Weights of a small GPT-style language model, trained from scratch on English Wikipedia.
Size: 4 heads of 128, 29.4M parameters.
Architecture: no biases in attention or MLP, normalized queries and keys.
Training: a variant of Muon for these matrices, 5296 steps.
MLP neurons of a small language model. Each row is named by its layer, matrix (gate and up: input weights) and neuron, and shows model dimensions 341-436. Each number is 128 + 32 x the weight over its row's rms, rounded and kept within 0 to 255. Numbers have three digits each. A neuron's up and down rows have the sign that makes its largest values positive.
After each neuron's rows is what it responds to, as a language model described it from the Wikipedia text at the highest values.

L5.gate135:157136123155145089199168116071177093124144134123112059081159137124142167086076140048101102107152180131099067101097077111140178099165211108103112095162114159062131112137067175162097127181102173158099126134131132102161153097135064071163034133158110130108121089156134116145138157142131078131
L5.up135:154183186140135121173111182112143168104165111051154146101094104127140118122111118083168141144069109106189136117131127153106127055118142124167148114116081134087151137135062184128130142114134149130130153141143105093176181107146107148130138122180115166108144128036137087173097145148162135127
First word-piece of a split word, often R/r or S, in lists, tables and prose, e.g. r(abbi), R(ules), S(O).

L4.gate10:037142179114186186089167156116158115119108136139100116108118120095171087083184162145064129172148137097155150105201115142095183160130154145142094178150151094133071090160100105140129128088136148135106140148126102116100160097149124068117124104145115137111180119101095126112131074156108134088
L4.up10:130136152142100133152175132138187100116134145109161141136152096134234103085129106160098119128143082132128108156122134200110132127101126122114126143209141109131103051167095068133126097134122115100159118090102150117077083130103174148117150119133151100105127130132130089112130103155130114163
Opening fragment of a multi-piece capitalized name, mostly "R" (Rovers, Roughriders, Rings), plus Martin(elli), Mi(roslaw) and table pipes.

L5.gate819:164133209161153144149081155039116120123067125140114132178091166082156182151135091136129074108133096105143116195106180186149158163122085170072077141120131117176121141096062124153080100172186156100142100140151117138162087113145067109113120160144181103160122133126118132069125120106114084159
L5.up819:119125114146192119151063084105125126188132115161026148119152160101109115110081095117138126170128175082129155142138154085147094166178081088065105145156126110142082112150100109094163156164126136173095206113123072127120056094115071146143076187120088060132133159121059122163105125152086095152
Adjectives and modifier word-ends that sit just before the noun they describe, often nationality or group words like American, Arab, Roman, or pieces such as barbar-ian, RV.

L4.gate180:120067170134155083133066113092107176142105151058125117133124142139117168109099154098133113162117151138108184118161122090125092109136152181128178102134160107138096156105116166138162112126161150158135113156092095153188130123156134171102105104110183159087113104091146095135151146098163118111
L4.up180:142176207086091161121104143066087092161097107144134092092137114080097129129138062089128087149141091147125123154158140144175130076180153163124090088123164128161108077187148166116101137140128163111126138150137134127186092114112085147125114111183170112149090147120145147149135145134135108163
Nouns or adjectives naming a field or domain that modify a following noun in a compound, e.g. railway gauge, financial obligations, radio station.

L2.gate874:128124161136124130130131102163112176165077117086168125144073117102140105087181192070147097157125164073125116051088163135106119207108156094163135134071134091141130069238042170102148096103060114129098160068135143084091095099183085128129087112109098134151128140133158140104083125086129119169
L2.up874:088089076085184144113117158058134112172128100134142137184189077060162104103147114135140198143133146107084148154100084114139134152121153133149128182149046134128139132104127125121146121131115121135109116130125065134146115091107099143122125139122103092143149094128169099086130129101159060139
Opening "R"/"Re" piece of capitalized names and titles, mostly in lists and tables (Rinne, Raith Rovers, Rendezvous), plus the "re-" prefix (re-elected, relocation).

L5.gate686:200160069171101079136133134126124135109098142130126115119111186081117141137119160110104158079121194161143150086206173116138109097114076131182095154139106132129142176065159207124117120122141106121159131083116165102156112156182133176116141145152100128147130179117101100146101121118084173174
L5.up686:110120160145125193181155142134158125128096159122092146137101113129165141157139129137124127107167145103115132133173155105158117187088147136122094096079194222102093110127135107106141129132159059063149169128139094139155103069129178100100131146164089117083164134107127164139123092104160159163
Words that introduce a following set of people or things, mostly partitive "of" (many of the, one of the, all of), plus between, among, both, and titles before names such as King, President, Bishop.

L5.gate604:171125186083093085131133082109081153181181110092129135102165179131170157172079085124126121123129097123101096141117181070095118117150222120121150133115172119141155138083127075167077118184164180144123188142174177191087158117120097175161126189104196088076150160088194123131143158149102100076
L5.up604:135155179091114084128090179131099114136164140131131138143147124127183162196175072039122085141127088148156137161087093093147086057130125094081123165147192181152132100114142085200127104174158163095125164112148092129116160130087118208170128124082088053136151117082150113120134085127168155107
Non-final pieces of multiword names, titles and hyphenated compounds, e.g. the hyphen in open-top or broad-gauge, Inner (London), Fair(y Godmother).

L5.gate212:117122131197140131104097234102115208158143179085149127108112130166146119133117131147150172170177165132194145113186137132125140100102129182104152072092218115092129099065099084146074160133039182099217108102123130135129119180127125171120212116142140129122123147155054098129070099166139134072
L5.up212:119127160090101134106102109149162095171159140088138148117095100125143115148146126171082108137122142138108193112162151115084070076128108192097134168178132149171128085140164133143097203142114118166149101128118132111109142148123096214094145115123196109119100173121088144077127138060137126157
Field or sector words opening a compound name or noun phrase, often in tables, such as TV (series), Racing, Opera (House), managing (editor).

L4.gate169:124121154139107127092184100105140144090093151150121108198113108154136161127103160133167124121108212100229136107155141118119093161122156153107179086103119185117109152073111168143063082190120079122096152141112085140108132134115076152097154122159178148139113177118054149165126139225104127097
L4.up169:129196129164125120119126144140156117088151085092147150138079078127083130138105095115128084105128166151124193146146125128143146133067163122121165153139108101180075110087161120086077150140135123109132102149121136117152126124132094151108153137134141119104091166108113111192182128172098140132
Fires on the token just before a person's name: titles and roles like Sir, Justice, coach, country codes like USA, or table separators.

L4.gate425:179129122108177134103061188167170134156166154146080139160102092120124146114120126179170184169121030141142091131210188179106126165147139090052156143111162162143185154142118080068101126168086128089145126105196162140065125139159062117117106105113141090104048120120115079170168113209093125137
L4.up425:148168115097159110075186137104118056114142169117122114111133119118124132146079090138112133092094119114156135167108128200128151160132164155102120085123130096157129169153152110156135156134134101165114114134173077110159112120087113099151129116118112071131107103143088094139158116103051159102
The last piece of a word split into tokens, often an ending like -y, -ing or -ed, as in Fair|y, gre|y, Chang|ing, Clos|ed.

L2.gate575:164095065107116097098122131160123063130131104128099127131132105140178135183218081146194089132136158094118180117132110190088146135141131112093099127173116126145119111173057163091165138129142100115109150055135116152151111123122118108170104122109098198122109135144106135171155124064125078164
L2.up575:140114134212147117121114153152142068131149135148176148179084138127157116129113137172161164154089053133102046080131165151113146131138191130111157100109091152102146168111121182116117159113139111074117122135120112148103104132145110162103159166043105093084127139139105081152110091107125113106
Ordinal words and suffixes marking a place in a series (third album, fifth season, 25th, 1st), plus another, next, and the digit 1 in stats tables.

L4.gate553:191157155099138112188037136107054144098140059130112119165134152055153139099095102122146158177107108065160119192147106152136133128081089141085099126170125081170137090103127104150131128082195102121078137036085097104161167085133067139152123186075158110201166099100166091097126089101136092109
L4.up553:151167088148146133104137171111135049112125149146032115132140151153125082131079186087153161099149128069087057156156151091113116107148133168096188081115139123148106135140092139076125149153154158074106097084082092227161097108130051083123117159072104128149149137139116098112142098111114160144
Final pieces of modifier words right before a noun, often after a hyphen, such as five-masted, Motorized Brigade, 9 mm bullets, low-floor.

L5.gate982:151185112114103145199194132101086138178100104123125053159119136121149154153080135130136119136140138180106164094138115143135136120111138100111177151101090195166075152103163175099158128139139113122133137137086167150110201098129084119166152176154112132071127099129144126103131155149157118140
L5.up982:123180112157129082160163090115072137140131095086084118148095133147216115127120081139174124145164153179060134073184105164153126040183160119099105123109129144139115164107110131142155092141138151058187154133109155115112087179119099137125144168127109070121135077133113121139081118149073106174
Opening fragments of split words, mostly consonant clusters like gr, dr, fr, often in foreign or rare words: drastic, gray, Négritude.

L2.gate781:154067128174146154129121115103096106202083081069133163136155126137116105078172070122116152151155128144140124122162206116091135119096123164154094179105164145205114179147113113126123149187134086157129133109120100161146171152178163130143133046135091114139125143174169130133134126151135144132
L2.up781:110100127120146101196105116130108099171167085107133122118109167189154081109117056164080168184167149092099134101070155103120142141110094108118108122137151109116111134103157156184173112178128077144115155088140143063127143157140142153137124059182149100114077094163128101098112124145134169100
The blank or dash contents of empty cells in Wikipedia markdown tables, usually late in a row, like "| |" or "| — |".

L5.gate152:113127161158150083125113098159169134150065091130170128128055120110119120122162138133126156098105141099143106137136149194153152101160161107178149100132107207166097126125081165156174131137087092127147079104151145138135125124130112131151107148095141200117191099130095127147129080164134094066
L5.up152:177095131090053081118115134117122093077179100172129144111127125125115180166103108136095213146115102107115235168164130135031115136131127124132147126048145168100154163124112092210157161147133116134070175100110104109100145152111106131105182125086115168183105095068115103114116171124171100114
Middle or final word pieces inside proper names in lists and tables, such as Mavlan-ov, Rasmus-sen, Feld-man, and also dashes in year ranges like 2006–07.

L2.gate813:128102102158153144098123147110083076110151150106116121088171096076130071236096147063055144079171072145150153154126102173098125064125096160145163092120118119170086166181139125101148147149107060142165093141171100096186111084096113126092066151070143103134136129103130090122173097138102126177
L2.up813:150176159116143133129081081144101094171130144103167133127116158121197151109130123095174032203140113143109108165121086103192053155119185170109157000090098106078107119138069072130125064206128102123080122130125097078138143124147121104138068094133116130141094147128077099171178130154185085147
Word-final -ed/-able suffix tokens of participles and adjectives, often modifiers before nouns or verbs before by, e.g. selected, permitted by, suitable.

L2.gate643:102088163119102091163137108083135144119133081133172111181107132148116123184115158084149188221145141111113122171187121142122164117178111133172085086082081110095144089143142101080095114117134159190103161156165154126124104101168160128175143065136153136207109145095065104144079099125157152145
L2.up643:101063124138112116170161129145086134178129139181157082111134094116166157159115162108097124133165156105182150079116108131124089183142139093095174155145088077113143124143118140095134129157151135173105151140116106086129146153154155133147172158134094127143114176117127169150120105211065100089
Capital Z opening a proper name, mostly at sentence start or after punctuation, e.g. Zach, Zito, Zanesville, Zidane, ZR2; rarely table codes like USA.

L2.gate8:093084144111093125107120093141116126152073151107105115222134128098078095174088108125170129075086088130158142151128134129112131184162157120161114120107140149118150131109119129149158163074072107137164156142170147129185128136134075055153123162106140106166120118087095153113146139201175102159
L2.up8:084153058195110168203100122111118106126108110154130124115104106105155190179166176107107118187130069140165088140139116182141125153091168132130159163118074069155147097095139100161095166151150122141144136145118170141148088086100088102159050117199165103119142096124128163164150133125131114137
Opening letter or short first piece of a split-up word, mostly c/C, as in c(ations), Cl(ement), the circa "c." and initials like G. or C.

L2.gate219:115135137119158032138081130133113115148093061097107155122049113171152129132137091110162177133104128049110139113143168184109106085150061196133086151095172218123143134149140068173134092100187148145138117129102156152131115194093136117142168159165120054108088167106100084166095145161161134124
L2.up219:160169112109145127138159138099137111098110113112173091134092117122120130127195094160134153186136129070176082160132105147191057113080155178090085077086152141066179131158126094120081117135103135132149128126104117042165119141137115052108126107112185123133136169136096055209138115125191196146
Adjective-like word endings naming a field or domain right before the noun they modify, such as psychological scale, Biological process, football pyramid.

L2.gate257:085118144082125091056105174090087078150178104122103163111121138168106128064088189126100162173139091085115115099113121169110124075165072190136152132175134097178171068119140137169133137114158107154090170172130078104135069092107111114093143152082155076151101160115091076144151153184088123112
L2.up257:162164153121129095167145112176099118181181181141138108153097123199077112136160162094200180165133124121075146140070177145180079110134085110132104099167066164174159111184138172158110133156141173068151114145106103126157173094110138108116112113059156124103152110106102099045098126202156128148
Final pieces of adjectives before a noun or comparison, often after a hyphen or most/more: self-govern-ing, most powerful, Marxist–Lenin-ist.